From a checkpoint of a small transformer trained on Wikipedia: untied embeddings.
MLP neurons of a small language model. Each row is named by its layer, matrix (gate and up: input weights) and neuron, and shows model dimensions 160-255. Each number is 128 + 24 x the weight over its row's rms, rounded and kept within 0 to 255. Numbers have three digits each. A neuron's up and down rows have the sign that makes its largest values positive.
After each neuron's rows, "fires after" lists the tokens most often just before its 100 highest values on Wikipedia text that the model never trained on.

L7.gate445:122173143117151108147146113109162142134117133120144115110170139143153139134134132116145156197173155133124101113160128158126119140171122165136126130078154133120079102153183188096164091130109130157119130144143116155127132141090075081136091162154095121144107073173147165127105125186138087120
L7.up445:139140143112122104165124152123154127126063138123083116136136147130133130099126128088118167136149117119136128115128105179130175112098097162168153112126138110186104110159124174126123083176119146111160178173110097094148129099131115105124124102145114150128119103159117120107105166151076129118
fires after: " l", "L", " le", " r", " L", " e"

L7.gate539:149187123092136112174115147162108140145118130154104109122189114121093143102144100123156131109151163174126136151109079159109136135171191084130165126115147156129141161166136142096088143117106136125151125113143132104140113117126106102119078084120142120131080097125147133099101140105158166160
L7.up539:112149128132107112145153166171159076161147124097155165046162166174144107121090171125143145113148131151117139117137139130170132121149144125128143146112127151116138167140120148126119095163138135092106109137130220108140138112097134103126150153121145122157112093137076121128124151161111145159
fires after: " S", "S", " C", "C", " St", "D"

L6.gate186:116112161090147136107149117178084113153104116071094110118131134151165103119122159145151133169132153129157118105102112106137092151137135120177106118105109124116107112128123131067084111125152148100128149136135197144118129133087143138145126174138123130095150084164111168156098150139115140110
L6.up186:134141158140110109157133139132102152130107127142072101104133179160177146138114141140133139115140118171132092120136157138132175153115125136147125164101073150155143153147166087128106148133158184094113101108163133134136141138068165135123131126117138112136165103150147087109140137123106134146
fires after: " R", " W", " w", " N", " e"

L9.gate100:135135121140126106125129151157129129155160118140125142108103139144158132111101102138114168093132144127137083132090149120115081130162145149138162137124135150113149088118101151134115140099147145142160118130108182200113126125128093122089113152150129136148111140108150151151093153131118135168
L9.up100:086120184136097135154136107140100154143144091121091116143160105150132128144126114113172151100122149137179169123148098133123129120160099128114139132114140105144151106132137096104122136137110117089110139094106142099190144092127083180077098142106147137100121081125155145117129122123154114139
fires after: " |", "|"

L7.gate384:125137166128123127152156151150134119139121108159123127091110086111116098127118120108151133152105152129183149074148108139073076086152140100167090071099164125126153130173157163115122141098112178136117079121117167129110121170091119088133120130140126137110111108178119168084090109131125129131
L7.up384:162147170157115129115166135129142170146143128137120145131131146113140129079136139135141115157133128157179161183107171108150136090066120147085111133101102167131104151147101118110140134109127174100140141132108136134096124125185140103114135152177123115105130085131125123121106106130141113135
fires after: "B", " b", " B", " g", " (B", "p"

L9.gate539:139135135133117099117083154162105095137137139162112142103125121160100134135144112106137140137124153151144134128115129122114135104179139106116132104079135151144105105142144152105086152119122153140132124109134147110087162129126044121144146116160156114135097118162136128113133110108172150100
L9.up539:127128114143161148085157129150142108149112140088115109110067164166136115109148117080120140109109116122095131123106116131103118146088136139168167127125170129126136042179103172123133132152141114099134099135135121078143114162144109078137156104119111125090134150098126120151142122161106131125
fires after: " L", " l", "\n", " P", " g"

L6.gate213:105127064121178103131120094132118130070124079124091166178164120110134128137133119121103146122117130156102087127147070072155132083179089137125141135122142143101126144160121160134100116108090093147089161108124123187152157085093142104109134126152162121144159145150093151133120125157164119132
L6.up213:089137063138135104114107111100132146137096116074099127117140113126136139134157115151144149117147120200168137149117097118152156116166124128101125099118118159102127071144133130126113136153136161101119118104131100153131140121103114120127129133127140071167179126094103130153156093161099131136
fires after: " Al", " El", " al", "e"

L9.gate27:102177158125157084150137139123150160112101113138125143092112178125152135107167120123139094109106155156096130110152148127126118142153127145152162115107155155123104138179158168136094113112090173127106116110137112110108157093132127137145140138151128139163169129159104134173116113107154126155
L9.up27:108120110146181100131106130118112145084131115116141116100112139114077170173107163126161104121098111120125188157138144174153102077199117124164126105115108107141132061121117074106098141100149105093158111146132111123108109134154127127147120152115096128169173154093113081094121135144131151127
fires after: "\n", "|", "-", "'", " 2014", " |"

L6.gate204:149103119141151104126093062140075146110107113105148134143113132100116072130107107134086103144126111150109127123138152159133117151139077129136116142121120135097148158143060110110150131148108131104089114139099108130145148109124119163142129146127149119128112106079138137133114100122122137145
L6.up204:163136098178115127136086093154101111099167117148094178119166136102139150131102081132134136124107114157118186140142119120123117119140122117107133130119121087108118123138123134094120152156120134094151120069103147130122072117147106122126108158145122136196138117165101155097115143098134128132
fires after: " T", " S", " s", " t", " sp", "qu"

L9.gate552:125149156107113081173121189126142153139134119174123177130152128079127109113142110139118125161170129121130106120160143109129142113112160114137102157097117121129135170128144115143148128152109092146110119118115130128184128172131108153127117113104117143147131119135154123150115102132114145134
L9.up552:099125092132095089081077139111161152184117181147153130148106093142168098123092122145137120167121123122120072148101081098126116152141163125152115123112153153103138092146105169114125158143145122128126164142113139110121109107152098110128172104119133076142117103111134089159090146108142176126
fires after: " c", " C", " Con", "c", " N", " cont"

L9.gate371:139120141124133142101158146148169091098120139134104145074104140125145103111167126137111115116152127132095147114107136126141127075128101141152116151107141128146140136161137131094081131144087113060181126130085141182094171122186143124154129106130074154135120114129136115147103098106119156135
L9.up371:136133120119155128064118125100131118114128063106167108143120183134147055154135160114118131106148131100136090143130123139147130144115129154114156109142154141142165124143141115131127059172132115110123120122090101126125133135080119132094065106164132125106121148168161130122191155168109146108
fires after: " |", " J", " as", " N", " X"

L4.gate230:127171079100155107112145111148111142118148100155119081140103090110137153136116174150113120141129114145107130119155129116122128139087120111132195147100135130103116167143106110078153111095110156139140103149096121111154116131154161095126093167149122113115075111094136143124136135171160115165
L4.up230:128104101143154135139137149158104129170169131143162129131120142144116133123106142093136126126084129132093118156145126089105117137145079127115137142128092113141137099148109081158149144115121148161148170117117078153170167133120200155152132144115155126154132106146154120139125132105111142113
fires after: "\n"

L6.gate23:102111117096154129124141113101166110124158107135154132129156123155157134098138159128131150132104133167151115128145078128129057096144136145117121099125095117167091139174144137105073163142109110121115103108081170141121162156105133121186155138116125137115132128113139116150099101115177157100
L6.up23:146135140092100131083123105113163131139120175131115144142170113092163127108110090186167150100113117112119146148120105121146127033134163153163115116147102114141153137141107127167106144119140158132163085104141136132119129136076182131119114139130119136087134157121171136123133124148172134147
fires after: " p", " G", " P", " S", " g", " s"

L4.gate94:116125126162167111128119147128097165102075119100088142092086131138134104141172162147119100120133108105094131135182135151137143125128158152140129115116115156118149105107136116085167149155098114095118120150121135138120102138148159158138145108116157138164130134136178113147154113084125106110
L4.up94:133097161067110117088151123124158145128169149138066153158097127116156128129155102124101143154137140121139160087101137165071118118141133141117132135139111163158087163112142139108095145087120150146161146126154151139133142152138133151158149138136091101121124118125142171109106085149120148153
fires after: " |", ",", " at", "|"

L6.gate444:135137147122093122140113115131136081149086122099103105088107113162113117140141101173150111196097137138138106138109110135111118101164161148130115131085133134109147120144124131112132088163106128120142092167145148112132107140101113100125103102137120091151140112148129086136084110107179092136
L6.up444:105118165156124127150116130111105102135141136112185153100144118122167118094149134137102160100163100131173131120098132145145103105151125138147105144168132105113171148124111119139160164110083112128123102147091115120164117134078083131159104090119138124175146154143112117151109110131105143125
fires after: " c", " s", " (C", "c", " p", " h"

L9.gate682:103140113126137101112122143202095099140134125140091124121120119131121107081131155113109109132085146148138206097181143162135106083145159115108157120081155128100137129099125142110080105169138164100121116146177163132104111133090130165136146150147121122124128116127105101122129154138139112154
L9.up682:106166165173113133091172119152118122163166111173106174144127148109140148152122072113104151105124143131140152129111144124120105127111158132099155153083153109103131137139132141129120102144101137154148135112101152124116178126085156143116135171113173125129125137117142112128117137072187088128
fires after: " M", " O", " U", " D", " S"

L4.gate180:142125166070142105102131134134118095096135059162104076143091117098109130129125125105125141102156134120177122131154117165124106173139115094064157124102143138112080149165144142142146119095123147140132131160149131132132093144127139150173146110163116122103084128079136100102171151193169099180
L4.up180:141138159085104141112096099166133137121116123132088124131135130077144108138138122139117133147125152128142132158137117118096108160140121114120125145101156104111088160122130167160133085131094128111123125152177112087144098127105075129177123123159147099096114167128109141113146170137139096127
fires after: " |", " =", ")", "i", "a"

L6.gate138:104141148127098126184117085142121148129143132163083153130149123137085124146134090112108155112093169138196113115137088114165124125133127134163150166071167103124146094095126144107109131080138128124120164133126141146094128123151169162161142151137151107156120113146141093114130121140144142103
L6.up138:158109127134140126135155138139122116168128129174111122169139121152115139116115114156160149145151143176170154125120109105163100105158123125074105094146124090148179158100166145138084148143155134156132150131140156150155137120146123112145166158124135121101130101119094091125104161124154158136
fires after: "-", "i-", "–", "/", " pre"

L7.gate276:080114110134096099148139162122072123114154107129121114142126116166125141127138119141103173123120114165139168138094136134126134122174147117128131110117146148101136106144122184103116153128121137119104102180105165094115148120149130087139118072125174111141126130143134091121129171118157130126
L7.up276:104132105200110102122130132151106176158152116129135143111129138150093120111133097152132124123115169105126159144069112079126152135139151086147163132116161125106170165165101115107096157142120141117120140094137150132135129167165140106075124164110119139132136130145175143079160148081112147105
fires after: "S", " C", "E", " O", " U", " E"

L7.gate501:136131145109106097152168153138128125126152105097092080112139115176164104107129115129112121138113159141152150127137130131098106095139139092126101108177131119152101106151114146157156076137086128094134164146082150131088121106125121074144128120123127158145169108135145195079125087121110146116
L7.up501:159134165086148101151100162099107121162129155062107101154094127126128121131159164166102145111155139121165130135164139099094085130099129160108126132122081112109125111123099138163127127150150079137111143125146106160124063119122109135146126186113069122120151129141164133119127116125164118106
fires after: " p", " P", "p", " sh", ".", " work"

L7.gate367:153152151122090092121115142172143143139134138163128131154129142098110115128141143128104107155153146146167100132168141160123145127159176117140130123090133085142144178148142120135164116150131141114153098142093147129157157195161138125083134170174129115140125147130135098110138139081131137062
L7.up367:129155135138152131109092173129124121145097139170119138109114110118083113149146139129134104119130139080115095100165133118081098133095151125169142102109125110131166133113168150146116142127109114124101134147121138120137127142153121089113117083110208109146139134093106173107094131177069157113
fires after: " C", " c", "ic", "==C"

L9.gate46:137142150145128104128105102123183136132113120085164151096068131169154121140120113136088100096129169186159096106127121113143122121133106124155117113139140129140110146183087155121088065132142107107144137142123152159099155148113152108137111175140146144085113110123116136105084144098105169135
L9.up46:132140124143147104121054143148145127156158100093158082103101149120101207171139148136098094059125158131162106140119113145162143131128139091166082114130124095101111137137140110106129102128133124086140135129123124137077155119121120117110101139128149089159131166124138126098094141106140152143
fires after: " |", "|", " M", " G", "-"

L4.gate471:157108127083104118075143157142133137121071118125168130126104142073085119145123137114167100181130143131150121119141083154108122105146153123161126129123142162110154147104114145111119140122075169154160131147157111105148162119126134146086120100133127102153111114088121134150134152088156131132
L4.up471:131131147134110135076136161153113114121139112123138117141112075099132156144137151091163124149197113142145133131112114102134094143118127111124113102121124074137129152136099156118110130139144158144063140090146109149101128116049115133145156155123159090106085082131117137128128109166130092129
fires after: " the", " a", " develop", "″N", "gr"

L7.gate301:103125137107108133167150124118149138133140097152146174152158135102125109126075132134138125122138183166140077102118105119105131099120146089143106115119123104101094140154121141131135094127098128112156118121105136143174131109155103178130120158121127113107113148120177129140118135131183142109
L7.up301:141118113119166137152093118115141128160134107148132111116156129112111116076114121100121155101140156090101133108167093139124100123135094134145105097124127135136154136172143135116155124125150131126158156142112138116114125089112123143125102146154109120123124152171142122163119127118127119126
fires after: " is", " he", " was", " also", " He", " became"

L7.gate538:099169140133131073147117122128128113132143104158123126117132097116156099137118143117096151130130128156162126125107152140106074098158170156103122129089137180139148121128131151098098140138153122150151109130108169106107125069106126100166152109137143113149108129144140092146075149116148099102
L7.up538:104186145143108171110149137122121090151154149168126110104123109119131136131126142103110133125154126126154104118089164122168154122105082150149111107123125111177171122120127119125143113142104138109131111140174149146126125117102125098149124084113142124143138152136130150135137129159123143160
fires after: " S", " G", " C", "S", " E", "G"

L4.gate370:169187156135126118135121090086108125149138123169115138132124105137150131100095090118134107145155144150164126067104120161129132118099144136145159178091104131177136125120149127121127070137132143128148139089127169137113143115105126107155167088144130120095148083181157120109080099141126131140
L4.up370:137161095124152105147122083070123101160143123157134105150119114162131119107088104135130104112126121138152123094143126185153101126148167134128152153099112132146129137118183130156097099137141101139135147075092175133109104151112137073158167090146127092092144099175147125095127137150144115123
fires after: " (", "-", " \"", "/", "\\"

L6.gate165:123146138100077079119140150115135121134121142154137134141124144126099114118139121127147142109157164134161146136147105158139120152164130148126127111135136090126158175128111165182138097128153089100141115127156128094127150134155112088136109131182173164084132122110186082127155120127077181166
L6.up165:131148136112110096131112134082112110134136137136147135137091075152116082100147118115127169146123141071126168117138104138133111103150109070098103098104135127127142129132129186176120097126156104098087072142125140106143176114140088152146132104139160124109136148127117145097177118145088126133
fires after: " |"

L6.gate190:119121137157127111110168139139144139138166140153129147141109071115100101096140147132090150117168103170112149128144146127142121107152133115158119155145119163134131157132110143088136161150150133113160093095090123102140098104099121092137150135137117121117116105103149119139135152132106117105
L6.up190:125175130175134122085112126107161120138143104143109149112126137123175113150128140145137097130164113126117151121129151140183121117118113097131133139160142143092169189119154106116136098088111137136132109122118140129088073140101119143175129141102154101085099126157094123117092124153150139156
fires after: " R", " r", " L", " cl", " B", "R"

L4.gate416:139133156135106111156125142126137099095144127108142111141131155109147124142125124124182134070179162105140187149149111142091108139136086147127141113134163113126089166141113199165131131117140154113128114139111128111092130104121138161132105117174172098126158136124123101101143140146108157122
L4.up416:135150189108122137122120115144157138153116130144150131126137118111136129141125074141111124117140162118142114120143111152089112156143117135106107094144159144120133177145119177142120129099104155139129098157165159106125138119107102150148100140140177137116132144139145134098122136159091085170
fires after: " |", " G", " by"

L9.gate90:094150120136190136129094118113141107118150078132159093110149114134148150117116149136111124120124160140115127113110138124125129121162132125113120101116117107140102129145083092115114118108095177111139127123131107105120143152120143106136120105146127139135100105112157118113089111131084141146
L9.up90:163140113194161133107130118097137117117154129087112140120101144096111169082132155126148115149116132173128161115156139100100102114106121133106117138107127180123162108182087101109137144138130112100190129170117155139145112165162092137121141090121142134115163116090109134080129131154132150124
fires after: " |", "|", " G", " ra", " g"

L4.gate595:125156135096098099123120155134149141127164104112152129171104083122139117118114140154123138151132164092140090145111086154127108156097131120131094109131121098104119106140148164097136146169094128161150088146141118078148120173071098140131124158122129141177133159170166130142141129124138120122
L4.up595:124137134119076127159099088124131175147156128115165135152077113119163101113120100162116106159122142104121110098091118121106115094121132130115122105102137099127175138151128167135099127149079111134140113121123161132143111134084081162111178143134131108117122134146141079141108101149151088112
fires after: " is", " was"

L6.gate591:120152145101098077144129160153148113151119106184160125129096119105131087146108126145093140129161138141160133143118138115120128131157140097125122110099133125096126109082116139121131111146129134109159111143084186133150089154106120158149151136120131109161125091115127081119132152094160167151
L6.up591:102174146147169130121077145130121130180130135131160100103132158101132152137116127160129105131138122139121121149180139175179157113095164133153111113090140158140126147093140111160157148128115129114161134127112145117188095160114159123148108108114131153154121102125130141115128133101134119133
fires after: " C", " c", "c", "C", " acc"

L4.gate192:134176147176151124125079090121101131170143118099137114116121113084159111128110141120076162139116148120150137105131124131155114089076186115115105125120107115140152139132184132050136112127142126115140139107124149117103091125117097087101150126130130083157142093142153117142065120129119112101
L4.up192:120108128111124112135126114145124150112095060162163129103086142136082131164105133133109066118154128129132167073070163107173146136142106104068137149110126147137121121152121140120097132099122102161125127108160126145091126103105142142166125138071111123129129113085149153116132135110145130128
fires after: " 2", " 5", " 8", " 4", " 7", " 1"

L6.gate628:131153142122145107141090114134117151092128099103104125130108116121079121122161106108145109169095111149109166134141123129131117165177078127130085192124152118137101141112102130147105155134132105141134110139101092145141145121109157107143125146151096136098107140145126149137100147131135167117
L6.up628:090181119110135123114125133093100151079143130178087117112123137130141164082148141178129171135152177124133183095133138122119091129118054163142125129124174129111118105155127127151079082175123139153057132094130133134083087150146110122103115099167118121105123141119091149112140100182091102137
fires after: " al", " El", " rel", "el"

L6.gate472:125162138138120117141116114171123116137151107125117121120097086128119087144134114183142137131124158113106144150100147166119116141136118110130090140164136119095166144159077122161113114124097132140143071109114101119157122154172085173119128153086110126123142118147130089124146134119111137117
L6.up472:155131177097118117118140134140136148137133106162091149100127111126123133105102119112158148152153138099133156106130131123151122108122137115107098121133179161136138147147105135113178100103142126138139170168085158137161116121093095142103103100132120160140136114136151164142152155147092111131
fires after: " was", " is", "ed", "ated", "ent"

L6.gate527:103139106130147132107129145145158131114114124174141116121091136156072126180129120131124149151143120135146107116099116098127100150188121131173114129127144093141150142110125141135160157156083117149122097114114117141140094153150167125128115132102121124144143127110126153086118089076169126098
L6.up527:133174114139107125136123114116089142107128126101152137119126121145130127107157110156152162096109128143146090107135129115113126119129102107091131137109047147067129137136087121140124134118094116094137143100124132102151130129132144111169145158126131142112127110165136148128137166148174163132
fires after: "em", " com", "im", " rem", "ep", "om"

L4.gate337:109130165125143136145121142133150127132129089161151128108153121124108128120106133140123132123145162102140143175100060125127099141166131104108108140125107116112139127145138151128129109135144114117104126121135141100089125126096093156130075098164136125153159169149165146127119117144134123140
L4.up337:117141192127092094147128155136127135113122103114133118115136093088109109158097093171115149099161176100174147153097067120124099153164152123103104129122132125126156161148114190102084165144130117106141126097152146102094124096086098118129095108154138133122096179119154149104103123166085109139
fires after: " |", "9", "3", "1", "5", "7"

L6.gate571:143165134130151125103135100157170114131139106087118104104161129131203113122151140153122086162113166150155134138148117100133131160149134134117124101105091151148140097184165157103127126169140190115129128124146120096117116107116116105141146146134135169105118121118117187082104123144100139130
L6.up571:092161140123116147127192137155138142161173113154161138106120181106131153155118093114128121128113109164125127164114109074156142122144170107153122158134095124105142126121159109126125118159148128114096131133215111104097114148112166140113098105168121136108110140154122139107143149154130113113
fires after: " R", "w", " v", " r", " W"

L7.gate552:141130113153119114114152119163144123089094111118114114133139131083110126121125144117161134090134123118123187102086069127160118100142123125145131130106176154097140146173115198149100174130110137106131123139109136107110116152162130134127127172105110136104113179071141142116157183132130124150
L7.up552:123101102113100116103138143110127183125151118084128151152135137125095111119135098095128114131160108112080118134106142127155173106119093077089147171124149162127142114099123112136138121101119102154124166159150074156144079114136173134130129099105146099164138120123116139117122131135139120155
fires after: ".", "A", " Mc", "E", "'", "us"

L7.gate468:128113138101169115132145155131167116114145118141141108088160142107118137117139086131167120134137123153147171096152105137121129120127101139119092113097116119162116110119127150095151124134136090148122152134105144104120094101117099088160090101112110117087132171144126087099126109169161122103
L7.up468:135097137140143098140083115086120161138120155115180142125147129126098192105111117164121119153122142165177133100141087095125082103125107126099133123117126160087128103135089117126128127134086101150139162131125161121151138109093143127151106162103140156161134118093135117177087153142168134112
fires after: " T", " p", " P", " g", " le", " to"

L7.gate98:158144134087150080109128107127131068142155115121162150085118113158179077128166116135124116132136116142150134095141134129136116107143202116119129162117134146164118113122132125112116089100126131126148094116150101137115152166122127120163079087083122113120118148147110117130113098128117128105
L7.up98:141120128146163129144102105106122148139167139135105122094154099149102127155114135115102164062153110121147172104089125121119109164113146115154122106135168085125164125145161125108149139132107168127075104079086153159137126106148087121105127136098128097123109121112111111148155125128150077168
fires after: " w", " s", " h", "ound", "-", "at"

L9.gate347:074136114148130158110155135107109081118139106153147105114145101143133111130109129135110087133120127125151148099158162180154149115160121156155123112086144114138145125093125136150110090135128143143104074119129124102090122151127135121148110128149191120127134142111138148090106149137165108157
L9.up347:116124136175108166116154119111132151153118111112095132143135144121118073139147077122113103078105132206162124113100165124122180150126128119144146131092137096120128128138093130156152131166123094125110128085165176111125116100162159103120122095092168124136129163136130122138152156142139135105
fires after: " P", " C", " G", " E", " S", " Ab"

L4.gate443:114153092099164084109142154160108120108151072139141109133117109178108130129111188107145105141103184151129123172125121106136140133131119107129107098100078124132151140101114113119142083102165159101157153171110077138158165163156171125116113139139131165164151100129159124115127120129135127151
L4.up443:137148118111150129104169154134150111139187109170125116130150136154127148127106147121150119142088140125111105151094090126096133116119132098127167158106099172105173132147126107140137096124144168120158131139122100143162188141167122122132163137152150130177141139123133153154083106127083132154
fires after: "\n", "|", "."

L9.gate395:148142105076161068104131176133111151118097113159140167114156086188136115132128084139102135125146138069167153093123083127166111130134128158136140084099140154148130121118112163130135147144128144083127116157119113162109128128097059116112139141128103142119128102134104092161128167168145149152
L9.up395:133121101111111151080109077207091137073144156128138143118176061094104157153138137139076167162131122130145144115145100118129109120115136159115161131121130129142165084082111102105143121131149122122141140142154091082172134124119141167133131136194140115129177140138118139159121094145129082140
fires after: " |", " one", " some"

L6.gate599:122116143140140136137119143138129111134149156108109158137107125141145115110133128147181123116108094139153126092134163124103131143126105101183133119088158136114090138152121148126155152134146116115156155134106146093101070092090103123097111137118124142095102045118111094111132148141148086094
L6.up599:086121160180135134176134120147148128129135105100108145094145137112113103147108143074118122187163160120127125137114072142142098166120138095111139156163127127090198156112137151097125138071134158098122105147156169150094135135096158151141148142164154137130131132112127107143127125072159117138
fires after: " L", " R", " l", " cl", "l"

L7.gate635:149099164112139113091094095108141130123157114163100108135106129095136116127134132147113112121144106151135112127074148132119139121147079132102118118105114162101166152144147148138138117124176129071123140116130130144144129118114143139098154134109124112122150111093140163113136133097156118082
L7.up635:117126092117108117163096101094094124081167154155171096124161152142121176168130132121174112109092124123142129110183120146153150103153155117131165127145112137120126109114094074101150140109091133102087122115137152159164132116121122150129123102134150156131134119162121103103100148146162112137
fires after: " s", " S", "S", " Mc"

L4.gate93:149126149094108100114087140099118157132127086116150117124133111133124131038134152118125139157116178114105140167081080165091112110151169074100115134134146139148148143125146176085113115109110181139119134128114132122130137097110101134130184118108131140138124100139150143171095095149083105150
L4.up93:144128110105083130106075138107118152085114114132139157167187123133149125062110152157126137146162186113102139158099093142123129127126137097147120129150130105145148163128099160104124140120107167136131130137126152088154185125121137197115202164113133163137101087150121134152090103132167122139
fires after: "°", " the", " 1", " a", "″N", "3"

L6.gate319:092118091172118134097140127133117108131134141156115115167115134120098164109099120110151145154119140129157134160130120139133119132139128136109144103111123113135151165147144138135107152126121125127124128138159141151158139128147144158124087164111147138105120177117161122104073180148160129130
L6.up319:127148053141109122132112116151124124105090133116161097134102156177128142133118087171138124085096109136136097126154112106132090095122105137162127132114085126126115127094119113166133142112151151126146132117117156146154114139138146103149131131083140166127155167116122140076096101144156127138
fires after: "im", " ex", " and", " P", " p", "om"

L7.gate368:155107144119134118096178087117102086114163125102137129122189093138119126142119092131108136103131110112134108102118100123143163114148128110157131129139151122193134104107155166128132125184109078123151162119148096170141143135103151139118124137153135126116115135110171130122138114111141143139
L7.up368:124143118122067125105094097126060131143171163116121121128143118131146155094126149156122140124095111109128112144178144165159122124141145108144138120144126075118120140147134142121132111113100159127089120120138135160149148160109139169155115119130173162150145106124135123122130131127158091150
fires after: " wh", " me", " rem", " e", "om", "a"

L7.gate476:147132142137109110129129172157140118147114144110121091098126162106115108128108116146089094158132127161119163129124140120149158181157131101125121143093128098130118124116117090090114079119123122170143159119094131127132136127135051141154125114108130070133143138108147141129109152123144151095
L7.up476:161151133115091158105120116154115081104132124103118126164132162145105160122117170122148136132102153163145151124129107111139081098136104101134150171130073109140169156119150089161091142133091143107142097120115150175131091118148112152159169151135146093137154185113145102121117090158156146113
fires after: " s", " S", " most", "us", " Res"

L9.gate97:130120123125172125167143184147141167134129092138123114115097177139130123079111100120104111100127146151122111145158136102135150097194158103130162126111135110113112132153153111101124167121123132134156137131098169097132104148122094112088197153136148162116112084122109109137085111170174116105
L9.up97:129134132111162153123120150143127104180116135138129130082120129109165083149107117125141094118168141106124120115126139131132125121099163132139174105114160092100125135113134115144126129164142122081132126136129111100138136180138091140096130134138146142138124100159124112125085125118108100106
fires after: " C", "C", " c", " p"

L6.gate583:119133132105101111102143141135126127136078116151171134122161155114142128118131144112127123137139157103159110144167114136130090143138208134163160143102177159144133151134150138162136119098171159140126087143158154151134144129134157124100131090148101120108164116132122112086078129134104120104
L6.up583:111104153130153122176124079155133133146107135149170138129140094134124127116162161132126101125121153098143113145121162176112138131141121140148135163111078110129114119100127129103122086107116148142094103120138133143168168148078077187094143151133150147151139134142111155154118129127082121130
fires after: " C", " c", " In", "c", " con"

L6.gate223:142115152147137099121126150141140121161101106115148138141141100120126089129096122128090115122145126090140099126125102092118095139140152142147131136130093146157160106168161150106177106143119122101135139127168117127142113135117116132125148175123136150086113117106151112140106136119153136116
L6.up223:136129091123101118154092156149088121114089108120142133110153132076109132124122121142165079162147140123129151103141147143143170125096153124098110150112143153131142161146170118112116135166111134123144115117166124132107137101077107089171096147140149130130104129091135119133102162141134140174
fires after: "a", "i", " H", " e", " C"

L4.gate492:160145155106129119148164122127156145162116112112092108125083123113110110116121140137151131157158161092172127160132114152073070154123121113150097115142136107121134128162130174133137135138121120135139144138139128127132114118126100123120125131123127136124115136106173121138105144133095086137
L4.up492:111114121077123127148112122112131150120185158146124142123124113096120099112148144139093139131132130100109119120100124160089136104152108131189124148087136104147105086099097152095148151130151132122122095176156146118157124106141137138102165158143138113129118122118145131121139115071109115125
fires after: " was", "\n", " is", "ed", " se", " a"

L7.gate186:150142201104149118140139133121127110096145142133148140098184089094088134110111104132159152160139137151133119122095113079117121088131132170109123109120108100133129147129157144140133143133144124108140090114116148155104104094110139128139139156115135152088113144134162146114112154159178154139
L7.up186:137084164155126158181150139117153121089136169166133118169098162078099108160151143139099140113120114115141104154139140138145109127106130145166119156110113124148149113167088109132167122192135114110187106108077082126107136157115156123134127121159094110092131134148107113127079165117140164166
fires after: " s", "em", "us", " H", " g", " b"

L4.gate179:175168137137145056155100121160116138168125037170118137113122103066110091141154107122090109143134173116151147114114104163132102155147157152123106126088126159123132090152168171072119137131096188120150107117129164116092123109129129117144125094166136096156150131110174123140121131097125131125
L4.up179:128102118170149140154133133120115132092133108167147125121144100086094142094168089144156144165125146109137145128095119129136105110099111097079103108118102135159128097122163160102116141121133151155106151115170115147082151095132138139158138108171086146152135119155137150140101123111129098153
fires after: " 1", " 4", " 2", " 7", " 8", " 0"

L4.gate16:149123099133179061144149139149103147120156086170135118140110104126126124141137135104120105141118104183136139153115139089121119171115143140157131089089091155117084097102121103149137151081108158104163106184130123141119110114128173111131109114132109134138148097103132115153152125088151147141
L4.up16:140127046125227141112139122120129130106160119153145114136131113140129181089115124115141111146135121150121155125129132097138084152093124137123154126113109142131092124126108130119144141087170142107137105170115114164105143123125173126136116114122109155119101096106141118149144142113169134155
fires after: "\n"